config.yaml
n_layer: 12
d_mlp: 448
positions: "rope"
tie_embeddings: true
init: "normal"
init_std_qkv: 0.0323
init_std_down: 0.0193
optimizer: "muon"
lr: 0.00605
grad_clip: 0.5
decay_fraction: 1.0
batch_tokens: 16384
train_tokens: 147600000
steps: 9009
MLP neurons of a small language model. Each row is named by its layer, matrix (gate and up: input weights) and neuron, and shows model dimensions 32-127. Each number is 200 + 40 x the weight over its row's rms, rounded and kept within 0 to 999. A neuron's up and down rows have the sign that makes its largest values positive.
Before each neuron's rows, "fires in" lists the words (lower case) most often at its 100 highest values on Wikipedia text that the model never trained on.

fires in: "s", "of", "his", "had", "was"
L9.gate112,209,128,270,177,174,220,213,230,159,224,268,226,213,250,214,194,229,205,296,253,171,270,178,166,205,206,210,161,202,175,211,177,232,226,187,208,188,248,233,182,173,205,177,180,197,187,192,164,145,240,256,223,249,184,230,203,241,189,162,205,141,290,197,290,187,222,136,173,194,229,205,239,204,149,235,99,166,167,142,182,186,202,131,163,177,220,204,122,240,180,324,183,115,148,202,104
L9.up112,165,145,191,181,190,235,248,130,244,144,139,172,174,220,183,154,192,188,176,208,259,196,163,143,223,244,176,243,260,254,246,248,230,262,230,209,105,245,220,147,280,212,212,222,219,163,230,208,274,209,170,204,172,180,221,212,239,299,186,181,274,218,239,248,251,226,212,174,245,215,222,169,221,272,249,181,268,192,187,179,165,204,163,189,260,231,194,137,225,175,208,197,213,123,171,194

fires in: "in", "late", "of", "began", "despite", "during"
L5.gate249,168,140,214,224,161,165,233,214,228,220,189,180,250,122,203,215,239,243,193,214,167,280,279,191,229,269,110,155,124,333,259,193,211,142,128,178,207,232,220,174,200,217,155,213,222,257,231,144,158,196,173,192,176,208,229,205,176,264,186,192,238,212,222,189,218,213,164,253,188,231,225,232,222,209,198,200,205,201,231,216,157,243,264,263,135,214,201,206,206,172,160,217,206,249,162,132
L5.up249,218,195,111,186,184,253,201,246,207,174,274,166,217,188,250,148,202,178,199,221,273,229,303,155,248,272,227,180,251,259,219,233,195,205,164,203,197,243,153,226,226,195,164,206,261,143,234,222,234,201,187,240,176,100,213,173,290,233,247,178,235,185,172,184,176,216,162,185,190,210,260,173,228,158,202,200,231,185,207,152,213,238,196,186,152,150,168,228,260,208,175,221,206,143,215,147

fires in: "and"
L8.gate443,136,180,252,173,185,210,211,191,198,200,186,219,217,212,183,146,255,134,161,109,255,254,170,140,113,206,225,184,211,122,217,206,252,218,233,244,155,192,227,223,130,132,215,243,135,232,202,195,219,147,298,186,170,228,174,249,205,168,245,217,242,186,197,153,224,205,144,215,225,192,191,256,249,220,184,260,114,252,169,201,155,200,257,186,239,236,119,255,187,207,269,193,230,204,280,213
L8.up443,204,217,262,175,225,125,206,177,176,191,166,220,238,171,291,263,185,172,268,192,183,238,177,274,179,230,116,206,232,174,209,181,185,219,156,184,184,154,188,159,170,235,202,190,291,198,232,221,156,219,176,225,234,172,280,254,137,170,187,160,294,172,196,196,232,151,203,110,238,158,254,196,212,244,160,180,240,247,216,230,201,136,228,279,149,215,204,166,228,190,222,174,135,163,174,223

fires in: "his", "was", "died", "he", "her"
L9.gate209,202,187,233,154,185,164,174,229,192,171,191,140,234,259,165,186,246,234,257,208,197,217,219,234,174,208,179,275,221,252,194,237,152,157,123,155,214,286,255,218,182,154,149,185,228,248,117,195,251,158,205,231,139,231,229,230,132,139,146,153,205,231,208,183,192,181,278,228,232,171,221,164,290,175,180,183,219,238,165,214,210,223,127,238,181,255,134,177,288,138,256,141,200,152,213,211
L9.up209,166,147,225,226,228,142,205,193,241,194,208,108,228,209,276,210,184,134,263,187,195,165,162,208,188,210,153,266,261,206,208,178,239,270,207,243,203,151,232,221,293,154,160,266,166,246,180,244,241,140,198,246,163,114,187,220,166,217,172,191,128,152,187,172,194,121,225,254,191,235,150,255,213,264,130,164,180,156,186,146,153,203,186,209,165,222,249,225,179,215,217,177,196,216,222,126

fires in: "his", "her", "its", "s"
L7.gate275,109,124,256,192,186,154,186,221,185,241,219,200,152,138,221,217,247,210,186,231,197,172,278,127,186,188,178,219,161,245,222,202,194,167,197,176,146,264,192,192,216,144,205,225,222,239,195,206,141,223,205,113,168,181,226,165,238,227,175,252,210,182,255,216,155,206,198,202,241,225,119,241,129,211,205,236,214,210,188,139,171,234,196,224,178,205,264,264,219,189,202,201,200,119,106,155
L7.up275,171,196,160,178,231,215,179,245,193,274,151,182,191,149,210,158,219,218,158,194,209,187,189,124,232,218,202,228,168,267,201,183,210,205,193,210,109,141,182,148,259,89,216,204,185,214,153,191,123,224,216,160,221,231,122,224,245,336,180,254,207,183,154,181,204,232,270,208,227,298,241,191,137,207,211,201,173,193,232,191,252,165,138,186,167,192,202,226,205,182,263,164,172,163,226,226

fires in: "a", "away"
L3.gate91,190,276,138,139,164,182,224,233,255,199,155,191,166,166,216,306,275,163,206,213,158,154,238,214,274,260,245,195,144,163,231,143,210,201,271,206,134,145,195,143,287,238,237,181,190,219,170,183,239,222,255,202,243,211,169,233,248,198,227,209,204,211,278,185,228,159,251,214,238,193,171,224,158,171,220,136,185,145,201,93,218,157,146,136,176,157,244,231,168,147,198,151,171,263,207,196
L3.up91,192,220,214,197,180,284,221,189,174,195,193,240,194,127,175,235,258,149,252,209,163,166,229,227,258,248,170,228,167,222,179,144,282,153,124,197,139,148,173,233,254,263,172,181,168,101,177,198,168,200,165,145,134,163,181,197,185,202,278,233,152,229,192,157,173,130,178,201,234,173,183,195,174,204,243,153,114,181,197,163,202,196,141,269,174,219,228,242,181,242,192,199,201,238,210,159

fires in: "of", "with", "despite", "make", "to", "after"
L8.gate124,216,214,180,201,74,148,207,207,258,171,242,168,220,173,197,229,214,252,198,188,149,216,164,211,216,217,142,259,294,190,119,152,144,137,163,251,187,210,186,169,212,216,201,277,184,233,131,179,197,253,207,137,168,217,164,220,208,237,178,240,170,255,262,243,229,249,188,201,230,198,152,206,221,154,239,234,160,182,138,227,237,197,184,197,188,198,224,212,245,201,251,231,150,218,201,241
L8.up124,124,190,144,182,248,240,155,171,212,211,198,219,209,165,227,139,195,217,186,203,191,279,184,182,190,235,224,255,124,196,143,208,174,192,256,226,260,158,228,244,165,285,145,195,214,185,196,129,144,227,194,233,190,176,224,149,269,200,186,208,249,223,247,195,213,198,196,299,220,216,165,203,245,215,174,133,199,86,214,248,229,243,180,233,162,255,266,221,214,157,194,105,201,235,204,149

fires in: "not", "took", "take", "instead"
L7.gate370,132,181,255,150,215,175,187,190,199,227,196,209,311,163,182,254,191,154,167,268,217,157,236,150,184,217,190,178,210,288,229,155,232,163,152,188,137,198,155,184,214,247,239,243,208,222,199,177,260,155,229,141,132,177,224,228,215,256,201,231,170,180,254,234,153,194,103,207,248,164,119,172,220,185,144,151,168,203,145,201,149,198,162,235,198,168,239,201,205,203,197,115,184,173,251,260
L7.up370,172,183,198,183,221,205,162,185,166,185,211,250,166,205,183,161,254,188,265,186,210,155,233,200,208,192,132,108,250,212,193,131,158,252,188,154,182,201,175,260,194,190,191,266,141,284,179,233,185,284,219,241,142,175,206,221,281,238,225,224,261,204,266,225,198,238,167,188,150,211,178,236,218,153,233,168,220,157,209,174,225,207,190,194,207,172,240,130,196,205,202,155,230,299,254,293

fires in: "and", "took", "to"
L9.gate351,201,231,184,155,193,191,229,245,169,168,190,177,201,169,245,242,211,239,220,157,219,253,219,176,269,203,235,137,227,193,213,254,259,197,203,156,167,126,232,196,254,138,195,228,216,210,203,243,208,173,230,261,237,182,110,190,190,221,258,295,280,255,220,201,180,264,255,243,214,257,267,214,229,211,174,266,164,226,198,237,240,260,222,254,170,177,89,232,273,253,260,222,240,132,222,162
L9.up351,240,232,280,267,148,211,197,229,181,180,205,219,209,182,216,233,198,229,153,188,208,244,135,187,176,123,165,265,228,147,181,182,183,184,200,247,191,223,222,168,265,196,168,120,90,167,210,257,155,210,171,204,208,182,198,200,236,212,277,234,224,134,200,258,177,162,191,233,213,294,209,178,256,221,164,196,174,216,223,152,128,215,227,247,152,223,239,234,234,141,185,205,183,184,175,188

fires in: "an", "its", "his", "another", "any", "their"
L8.gate255,222,151,206,180,182,177,132,172,249,228,221,177,223,249,191,206,207,191,159,252,236,187,248,209,165,135,197,239,179,200,209,158,232,197,98,189,239,213,145,170,121,185,213,226,169,239,236,227,253,214,260,221,180,171,125,218,243,199,214,236,234,222,236,225,198,121,189,200,250,281,166,196,188,166,242,227,211,196,256,267,170,224,190,163,177,186,192,216,241,214,172,138,227,281,175,248
L8.up255,225,142,227,146,177,203,206,199,174,227,190,193,223,180,194,218,206,210,226,208,179,145,214,214,220,167,222,200,179,155,193,194,191,212,307,252,146,198,188,241,245,229,234,193,246,236,163,233,205,151,241,175,163,87,219,161,238,239,270,206,260,168,164,217,217,165,193,234,211,266,141,208,250,148,208,162,210,190,238,194,224,218,140,279,193,201,239,206,200,239,184,175,132,208,136,171

fires in: "white", "long", "american", "hip", "longer", "whether"
L3.gate229,270,206,225,278,186,174,157,221,203,220,131,219,269,150,200,186,227,181,252,212,224,213,227,235,208,240,240,218,220,255,116,174,257,210,174,171,212,182,227,151,167,219,190,242,243,169,191,215,261,121,222,164,186,171,157,246,263,193,189,237,203,256,247,242,192,152,230,177,190,132,230,149,230,188,175,177,150,197,173,199,187,214,78,239,155,277,168,165,218,223,243,185,236,139,161,193
L3.up229,246,289,221,261,190,172,192,161,229,191,159,232,245,179,197,185,168,181,285,240,166,215,208,197,205,164,232,207,149,204,232,288,228,188,214,162,229,169,215,178,241,181,247,197,239,203,174,263,236,229,166,189,202,188,199,182,290,194,183,234,211,183,186,161,210,134,157,201,182,184,258,187,206,113,195,129,186,212,235,160,212,209,124,193,237,283,194,219,201,228,233,164,251,165,213,127

fires in: "along", "with", "alongside", "involved", "under", "democrats"
L7.gate138,189,255,143,186,168,225,178,154,145,192,246,198,282,115,203,221,254,142,211,175,180,189,181,187,207,208,194,266,238,165,182,246,140,213,217,176,205,258,230,165,202,271,172,246,219,190,135,194,180,198,147,215,215,128,128,307,246,214,182,254,225,143,229,176,208,297,141,242,205,222,179,225,222,208,204,140,142,163,211,220,239,210,246,220,181,149,187,163,169,212,213,212,158,229,219,203
L7.up138,245,227,182,175,185,237,248,199,163,211,188,195,214,246,160,234,138,170,208,159,164,210,228,238,217,241,253,177,182,200,79,169,150,155,176,273,262,220,220,210,256,280,207,164,210,262,198,131,217,233,215,278,208,196,221,149,199,192,241,208,230,153,183,206,229,165,195,216,162,157,185,254,294,251,182,207,144,108,195,236,260,255,202,196,190,137,143,183,157,165,235,170,193,195,174,164

fires in: "and", "which", "later", "but", "who"
L7.gate34,296,128,178,199,149,139,170,218,197,262,206,253,188,153,169,174,183,191,229,214,135,182,177,225,173,175,147,243,135,224,234,237,145,224,187,252,190,208,255,178,188,157,237,154,187,241,178,292,242,217,227,235,195,219,210,179,126,278,216,216,261,211,228,159,149,115,214,223,177,210,262,270,254,222,245,218,209,262,182,243,179,211,235,219,203,146,199,172,238,189,161,250,162,163,212,207
L7.up34,144,270,158,189,200,223,200,182,149,235,205,157,217,266,139,255,113,253,214,215,201,188,154,180,200,264,177,214,162,199,179,263,225,146,271,211,238,148,155,200,196,239,190,172,244,200,152,242,198,241,117,184,169,219,199,183,121,170,208,203,217,217,279,228,219,208,186,221,231,224,121,229,290,233,177,172,169,181,159,165,221,164,265,222,188,223,181,271,249,221,246,195,207,240,235,238

fires in: "of", "in", "located"
L8.gate266,210,201,200,230,193,223,242,190,177,116,185,188,231,132,122,245,185,210,192,221,230,263,218,127,238,156,249,312,252,245,150,217,205,148,186,166,161,164,203,118,241,189,241,242,215,224,173,178,236,141,123,213,161,212,266,181,213,249,139,179,220,231,235,248,248,221,211,214,290,182,207,203,166,206,160,130,210,241,167,182,242,189,232,235,228,269,171,241,258,195,183,171,181,164,128,213
L8.up266,198,197,241,192,220,220,266,231,155,129,176,229,246,186,185,234,190,211,193,226,275,280,169,223,237,126,221,278,268,235,148,192,232,218,214,240,203,171,194,254,225,254,212,173,195,255,138,239,175,212,235,192,215,171,137,164,175,128,166,252,207,178,249,215,190,194,125,221,246,145,147,184,144,204,246,135,181,206,136,220,172,173,229,187,184,179,245,183,196,183,252,148,159,174,229,168

fires in: "of", "son", "northern", "john", "part", "head"
L7.gate135,285,235,182,181,173,195,171,201,213,176,185,214,213,268,197,240,157,306,229,218,230,165,186,294,242,290,242,257,255,194,218,183,231,184,259,197,213,195,211,90,166,186,132,134,211,188,149,178,194,225,143,183,201,221,167,258,210,280,207,245,228,190,202,222,174,167,186,136,166,271,206,268,237,115,219,259,146,226,200,133,181,169,172,295,150,239,193,149,214,230,170,208,161,254,196,206
L7.up135,246,303,268,216,199,254,172,236,215,224,190,159,201,186,173,179,142,298,219,184,265,191,209,170,262,260,89,241,229,159,253,191,173,197,166,143,152,123,162,180,135,194,156,238,176,146,179,189,228,229,236,123,189,211,255,229,168,200,201,204,173,124,213,271,162,225,217,191,195,163,248,180,171,200,214,171,179,258,170,165,180,156,236,246,210,184,247,199,213,155,189,215,202,231,158,159

fires in: "his", "her", "s"
L7.gate361,243,136,260,206,198,181,193,186,307,160,251,132,175,87,219,213,220,178,180,201,269,267,246,220,191,227,110,237,146,219,251,258,242,157,179,186,150,184,214,190,180,198,123,273,200,191,241,266,164,196,151,180,215,217,184,206,189,161,213,218,202,217,272,109,215,150,234,189,161,204,167,201,165,252,213,220,205,253,304,212,226,177,116,130,178,214,185,212,236,166,255,227,175,228,141,300
L7.up361,152,174,226,256,218,188,242,265,201,148,235,131,220,208,170,166,154,194,201,207,171,204,260,225,167,155,233,160,155,164,146,208,217,191,184,200,201,173,148,141,195,187,177,230,206,168,135,191,135,237,245,146,248,234,131,174,129,213,178,251,141,203,280,105,220,203,117,249,174,201,250,237,165,194,173,201,183,210,154,226,223,155,162,144,103,274,182,115,207,265,260,236,182,116,157,191

fires in: "of", "is", "academy", "society", "institute", "area"
L7.gate253,215,206,229,181,179,194,183,191,162,226,140,237,219,216,205,183,83,233,142,150,271,266,209,215,202,178,247,174,229,207,168,155,159,197,235,215,197,273,205,105,213,251,287,189,200,210,209,138,207,188,271,238,219,189,167,136,216,173,249,233,241,176,168,210,175,210,156,273,189,183,242,277,173,165,166,241,183,234,189,258,194,218,196,221,155,181,248,201,174,154,203,193,241,190,228,157
L7.up253,188,252,226,228,254,230,180,238,224,160,247,220,209,208,199,270,122,191,214,156,179,190,201,189,222,202,238,225,123,230,197,177,227,162,73,242,247,221,202,134,248,180,137,207,178,237,132,186,191,164,188,227,197,165,197,171,113,184,175,237,198,211,189,251,222,226,233,138,230,180,319,180,202,298,178,242,136,226,200,165,167,167,186,233,183,204,168,206,186,220,243,211,175,161,262,163

fires in: "his", "her", "failed", "s"
L7.gate21,211,176,173,262,214,119,186,207,196,177,322,211,199,192,173,192,207,164,217,290,187,176,152,248,248,256,195,258,152,199,226,254,216,131,179,214,227,253,243,171,266,133,225,198,213,188,194,166,211,186,184,158,169,186,165,268,185,221,132,198,182,169,242,202,244,191,150,232,218,269,211,255,268,248,187,126,159,221,228,185,270,177,179,178,226,199,239,181,163,135,183,226,233,242,205,222
L7.up21,233,170,243,289,188,188,214,145,160,168,244,197,164,172,183,266,230,170,259,275,205,239,88,247,209,128,169,186,142,193,213,252,173,214,201,127,195,171,141,127,205,198,252,293,240,210,147,103,157,256,215,182,165,220,212,216,243,184,162,190,153,167,249,187,231,196,169,232,215,257,183,161,188,230,163,149,154,207,200,196,245,243,139,202,229,160,200,197,253,184,247,168,229,275,256,234

fires in: "s", "their", "its", "an"
L5.gate299,236,207,247,191,156,202,236,217,187,227,125,118,229,224,158,277,236,221,245,90,148,194,224,159,185,159,203,149,234,228,224,129,243,205,232,181,171,195,183,220,226,169,238,204,212,205,166,205,220,218,228,188,171,210,142,196,215,271,181,282,254,232,277,253,174,188,183,185,173,179,187,146,281,161,297,210,196,187,227,167,198,239,216,189,200,222,215,222,206,129,239,146,176,213,135,203
L5.up299,228,170,173,198,157,235,227,188,255,310,235,167,132,225,198,269,218,204,168,233,180,189,289,179,191,198,186,184,157,183,223,206,195,242,182,189,140,239,192,224,162,158,282,199,208,217,152,219,241,260,198,216,165,130,142,216,202,170,193,217,218,170,197,175,239,118,123,250,200,225,72,168,211,159,286,242,211,189,224,164,216,202,190,228,203,232,210,249,230,224,195,147,204,202,220,176

fires in: "his", "their", "our"
L5.gate83,141,151,196,279,225,170,152,253,219,212,212,151,174,180,158,229,153,211,169,224,217,155,215,105,174,243,252,223,183,165,184,114,237,192,163,154,107,274,303,161,252,232,282,202,195,202,186,160,209,240,243,247,172,181,186,176,160,200,134,215,151,229,205,205,206,144,125,263,216,250,186,220,221,190,245,273,175,183,243,227,182,167,175,206,203,188,293,158,206,167,218,173,132,215,196,156
L5.up83,238,110,137,256,211,241,203,201,244,198,115,202,199,195,249,196,196,244,169,211,188,170,184,226,208,186,228,242,190,196,176,177,241,192,203,134,118,152,131,183,226,218,155,181,197,264,232,192,208,192,283,274,283,188,129,249,241,188,223,239,267,120,160,163,211,192,126,267,180,200,165,198,240,275,249,260,182,160,164,226,177,192,144,141,198,241,235,195,251,212,166,129,171,110,208,179

fires in: "s", "the", "its", "his"
L9.gate58,172,208,213,218,204,177,212,137,203,197,195,211,242,173,203,189,161,281,129,253,213,261,169,173,238,223,206,185,72,151,236,173,152,225,166,246,183,180,190,88,212,195,209,155,175,274,193,203,220,190,190,172,153,112,193,104,231,220,177,222,212,237,272,165,192,231,192,214,145,195,170,189,204,296,241,241,157,196,178,153,249,230,96,169,219,204,191,254,244,213,163,215,217,255,241,160
L9.up58,284,160,296,240,204,185,117,158,198,215,105,206,205,203,186,249,181,230,216,258,176,220,199,242,209,159,180,214,235,196,156,171,189,192,285,180,222,190,168,246,171,162,194,166,237,187,172,146,191,178,245,259,270,224,170,168,195,216,197,261,291,223,245,254,173,158,189,143,245,199,229,132,243,218,160,129,180,160,123,196,183,217,179,223,210,181,166,249,175,157,209,200,236,178,226,157

fires in: "to", "can", "must", "should", "could"
L5.gate47,195,249,102,173,115,201,249,269,236,240,181,176,182,88,187,188,230,171,175,173,169,131,156,224,206,111,112,226,230,126,199,163,251,209,208,187,183,174,162,241,234,268,212,90,214,205,259,205,150,148,221,276,249,210,179,213,224,221,227,269,231,188,247,152,206,152,137,261,179,203,212,241,257,234,207,185,219,193,219,250,158,266,218,193,270,219,182,233,223,157,239,211,222,171,241,209
L5.up47,159,198,160,188,148,198,190,271,210,239,138,125,294,143,149,169,205,204,182,216,192,215,179,149,144,222,158,168,221,187,120,184,145,125,203,158,177,152,242,142,236,204,167,199,222,182,252,228,244,177,219,185,212,231,112,153,262,244,291,268,238,198,310,178,173,247,146,204,166,155,197,222,198,205,156,247,206,173,184,188,156,212,216,150,252,144,208,222,239,161,230,186,196,159,289,233

fires in: "a", "away"
L7.gate190,248,208,216,235,168,258,203,203,204,265,153,235,188,131,152,226,163,228,246,181,222,230,241,222,282,222,213,214,175,245,210,211,160,247,223,155,140,185,176,236,221,247,199,283,198,173,169,150,230,201,203,155,218,142,234,141,231,246,215,189,170,211,250,191,224,242,177,168,206,175,176,213,203,164,199,204,173,161,220,128,217,161,229,244,186,199,177,182,236,139,109,179,268,177,109,211
L7.up190,166,230,279,223,176,249,254,178,199,229,206,220,184,180,192,248,238,249,238,204,198,194,210,175,254,183,214,211,160,227,236,266,243,184,257,194,180,108,207,197,271,196,224,175,263,180,168,144,160,239,118,232,173,250,232,221,134,175,274,165,195,213,212,189,213,238,240,254,91,211,201,157,199,152,239,218,193,168,197,205,231,195,219,207,172,200,226,238,195,248,191,208,191,231,199,239

fires in: "with", "and", "an", "has", "over"
L5.gate72,190,174,135,185,210,212,271,229,151,250,155,200,215,178,238,210,203,138,184,156,237,191,227,206,151,246,174,218,211,236,203,158,189,145,238,224,195,255,261,234,138,179,180,200,174,232,173,242,176,221,208,151,196,163,183,185,153,223,267,240,215,175,258,166,142,222,204,193,202,173,179,200,207,165,217,256,117,156,221,308,124,169,145,168,160,238,128,209,200,234,195,186,137,264,177,162
L5.up72,224,201,257,203,279,224,197,216,141,194,143,231,138,225,186,209,220,198,273,179,141,200,194,212,213,208,153,204,171,241,177,206,215,169,164,197,157,229,282,191,218,185,274,206,173,187,192,223,176,230,253,190,175,206,143,242,179,211,248,200,257,167,197,178,189,196,209,196,191,233,153,236,271,180,146,106,162,194,124,250,208,228,205,140,217,192,219,285,195,218,251,115,197,187,263,197

fires in: "and", "or", "safety"
L7.gate243,202,220,168,205,222,123,195,169,195,198,203,130,167,131,212,323,196,177,173,199,146,207,186,160,192,140,172,245,174,189,136,183,283,215,138,134,192,282,205,197,205,253,225,189,195,172,226,180,219,177,236,104,157,215,259,162,203,198,203,237,193,192,195,185,225,172,235,274,220,205,165,198,203,257,197,197,240,230,116,241,79,199,215,185,164,160,143,275,142,173,161,210,158,194,174,252
L7.up243,229,133,188,249,154,136,200,166,223,138,226,209,219,235,183,165,220,214,242,258,235,206,132,175,157,130,205,196,198,141,185,224,222,151,193,226,234,159,194,237,320,84,178,121,234,137,136,217,182,161,255,253,166,182,176,186,227,167,149,117,221,247,265,196,197,244,238,184,185,190,201,220,223,208,250,197,101,159,199,236,219,222,196,210,207,227,249,139,244,241,223,138,280,188,156,259

fires in: "of", "located", "northern", "more"
L5.gate28,240,209,182,186,214,196,170,101,251,183,170,190,252,160,264,192,213,175,154,188,189,199,138,220,213,240,184,196,240,159,142,136,145,166,176,220,196,221,177,112,197,175,173,231,163,155,152,200,202,163,223,249,100,238,262,157,239,168,119,253,154,236,204,272,223,134,230,228,241,182,167,251,199,265,219,176,253,197,214,210,126,194,161,250,180,173,262,164,237,225,158,158,262,207,167,171
L5.up28,187,190,253,215,198,303,233,120,225,214,109,136,237,225,163,262,165,252,226,159,133,218,241,264,179,230,178,186,213,168,137,177,129,231,192,176,211,225,214,204,187,179,171,222,162,170,154,175,230,193,236,203,162,180,244,201,260,180,178,183,202,138,157,212,214,139,216,238,275,173,236,224,156,146,227,124,147,114,198,112,194,265,213,233,220,151,197,195,182,237,192,184,212,256,219,206

fires in: "will", "can", "could", "must", "may", "not"
L9.gate84,166,190,178,230,203,225,271,259,193,239,283,147,184,158,235,250,185,200,263,267,231,207,188,174,163,203,190,185,185,194,218,129,149,233,188,200,225,202,185,184,279,210,144,249,206,247,175,167,188,121,299,242,230,203,183,194,158,200,222,240,214,164,175,203,201,254,172,267,150,190,236,176,218,215,254,257,157,186,212,176,171,114,209,176,159,180,202,278,190,179,213,262,194,270,169,215
L9.up84,169,190,164,168,191,184,251,233,237,267,263,247,192,197,215,241,196,225,224,254,235,241,159,186,225,170,246,191,122,235,284,165,217,186,154,168,216,200,187,219,194,237,227,247,246,219,242,215,263,150,271,179,230,164,154,129,176,163,238,231,225,211,253,167,182,279,123,269,140,224,158,161,200,168,142,208,146,186,201,283,162,203,151,212,196,176,161,278,168,195,234,246,252,198,228,219

fires in: "also", "has", "is", "was", "had"
L7.gate438,180,170,215,90,211,200,251,140,174,161,184,285,220,214,223,156,221,242,235,230,147,213,206,218,238,143,230,199,243,270,231,125,313,256,189,182,175,169,203,138,173,176,132,125,224,196,179,150,192,190,221,204,192,243,187,192,207,249,270,227,215,191,207,276,212,147,153,260,158,196,259,168,196,138,233,147,187,204,279,219,226,285,208,182,165,223,243,239,275,215,234,202,220,153,232,155
L7.up438,248,184,234,242,247,208,187,252,113,132,202,222,252,205,202,218,191,151,231,233,224,201,200,207,287,227,224,202,199,219,205,208,194,180,200,234,253,172,182,200,261,203,207,148,201,203,103,258,121,206,159,240,213,183,167,204,99,232,252,179,209,197,244,276,188,177,227,232,243,248,217,227,189,180,228,205,237,212,203,153,247,261,182,185,215,212,182,214,171,218,235,143,160,226,178,224

fires in: "in", "began", "scored", "started", "federal"
L3.gate78,255,227,154,182,217,165,260,298,215,180,242,194,235,253,133,261,220,262,205,230,207,194,166,177,252,243,207,189,172,216,125,307,215,148,153,165,215,191,172,145,228,211,151,172,206,186,194,140,207,202,151,291,167,198,149,207,299,221,199,228,180,262,245,239,215,178,161,186,227,261,175,230,194,144,183,214,146,246,124,136,174,152,201,175,205,183,181,170,202,235,263,110,185,169,142,175
L3.up78,205,135,149,229,181,185,197,193,139,175,232,222,182,256,187,225,213,195,220,263,243,191,255,89,218,234,236,236,190,195,226,219,266,195,145,197,175,180,92,241,144,264,230,189,235,181,207,182,218,273,206,280,105,243,186,187,219,219,149,292,234,174,210,216,197,202,171,183,193,245,166,259,211,174,209,208,184,229,242,218,182,265,188,196,280,184,248,158,198,199,169,212,172,157,279,217

fires in: "after", "under", "a", "with"
L8.gate76,210,212,254,147,169,110,122,176,301,220,139,153,163,155,229,191,220,186,224,236,238,178,280,220,177,174,198,204,273,217,198,216,267,261,192,223,228,230,206,172,221,264,167,215,152,218,193,140,200,221,240,155,182,154,176,216,218,221,189,220,159,166,232,93,162,270,159,207,258,170,175,256,206,276,195,270,219,213,184,205,173,272,249,221,161,226,237,132,139,230,141,249,202,204,240,170
L8.up76,188,184,143,190,214,170,238,142,274,219,206,222,174,166,215,230,275,179,204,193,177,205,158,211,195,242,246,127,79,153,191,239,126,236,183,290,204,122,175,188,170,208,181,214,181,226,195,132,171,216,224,203,270,129,218,200,180,202,289,273,261,190,251,138,149,152,179,247,140,186,219,174,198,211,105,217,203,147,217,170,185,137,143,142,162,174,165,222,208,243,222,191,201,218,210,221

fires in: "can", "will", "you", "may", "could", "should"
L3.gate350,155,213,187,205,156,170,161,218,235,184,177,218,144,187,163,153,203,234,259,248,184,248,214,226,226,174,196,135,230,141,166,197,212,218,238,90,192,256,172,200,196,164,166,175,301,147,214,182,224,128,182,211,193,209,154,174,189,281,324,241,263,173,258,187,160,146,196,181,195,192,187,225,251,255,211,152,229,247,145,226,211,177,206,198,206,189,233,219,216,209,188,209,179,205,211,190
L3.up350,182,256,166,226,206,203,190,213,214,204,239,170,209,191,185,253,176,239,256,225,220,196,167,186,274,113,185,254,258,216,189,163,232,216,260,212,284,174,261,131,152,175,193,150,162,176,219,205,121,145,96,209,237,256,212,152,178,207,218,220,257,170,211,205,230,116,180,180,163,207,231,224,239,231,226,269,171,180,129,201,242,243,237,86,187,210,285,227,211,192,209,216,236,278,236,202

fires in: "which", "who", "they", "candidate", "there"
L9.gate54,208,200,148,193,202,246,210,204,232,226,132,212,159,198,267,98,117,152,124,265,184,175,172,218,283,217,202,210,206,229,219,239,162,257,237,213,274,149,276,139,261,166,164,162,196,160,215,170,228,282,162,242,220,173,151,209,201,154,166,256,181,211,255,207,169,130,231,176,216,305,157,235,181,172,180,197,222,158,192,198,281,217,224,231,149,160,170,207,221,217,257,229,164,170,154,229
L9.up54,133,263,170,239,200,235,126,178,227,175,132,225,249,204,228,165,77,245,224,191,280,215,208,170,196,142,142,263,118,167,228,266,146,178,244,229,183,225,186,173,212,244,221,195,219,162,149,174,220,224,212,215,228,192,242,230,242,217,208,157,211,232,130,184,177,193,225,144,152,278,223,212,257,200,246,137,143,229,225,229,236,244,242,211,234,179,180,218,203,262,147,225,220,219,190,203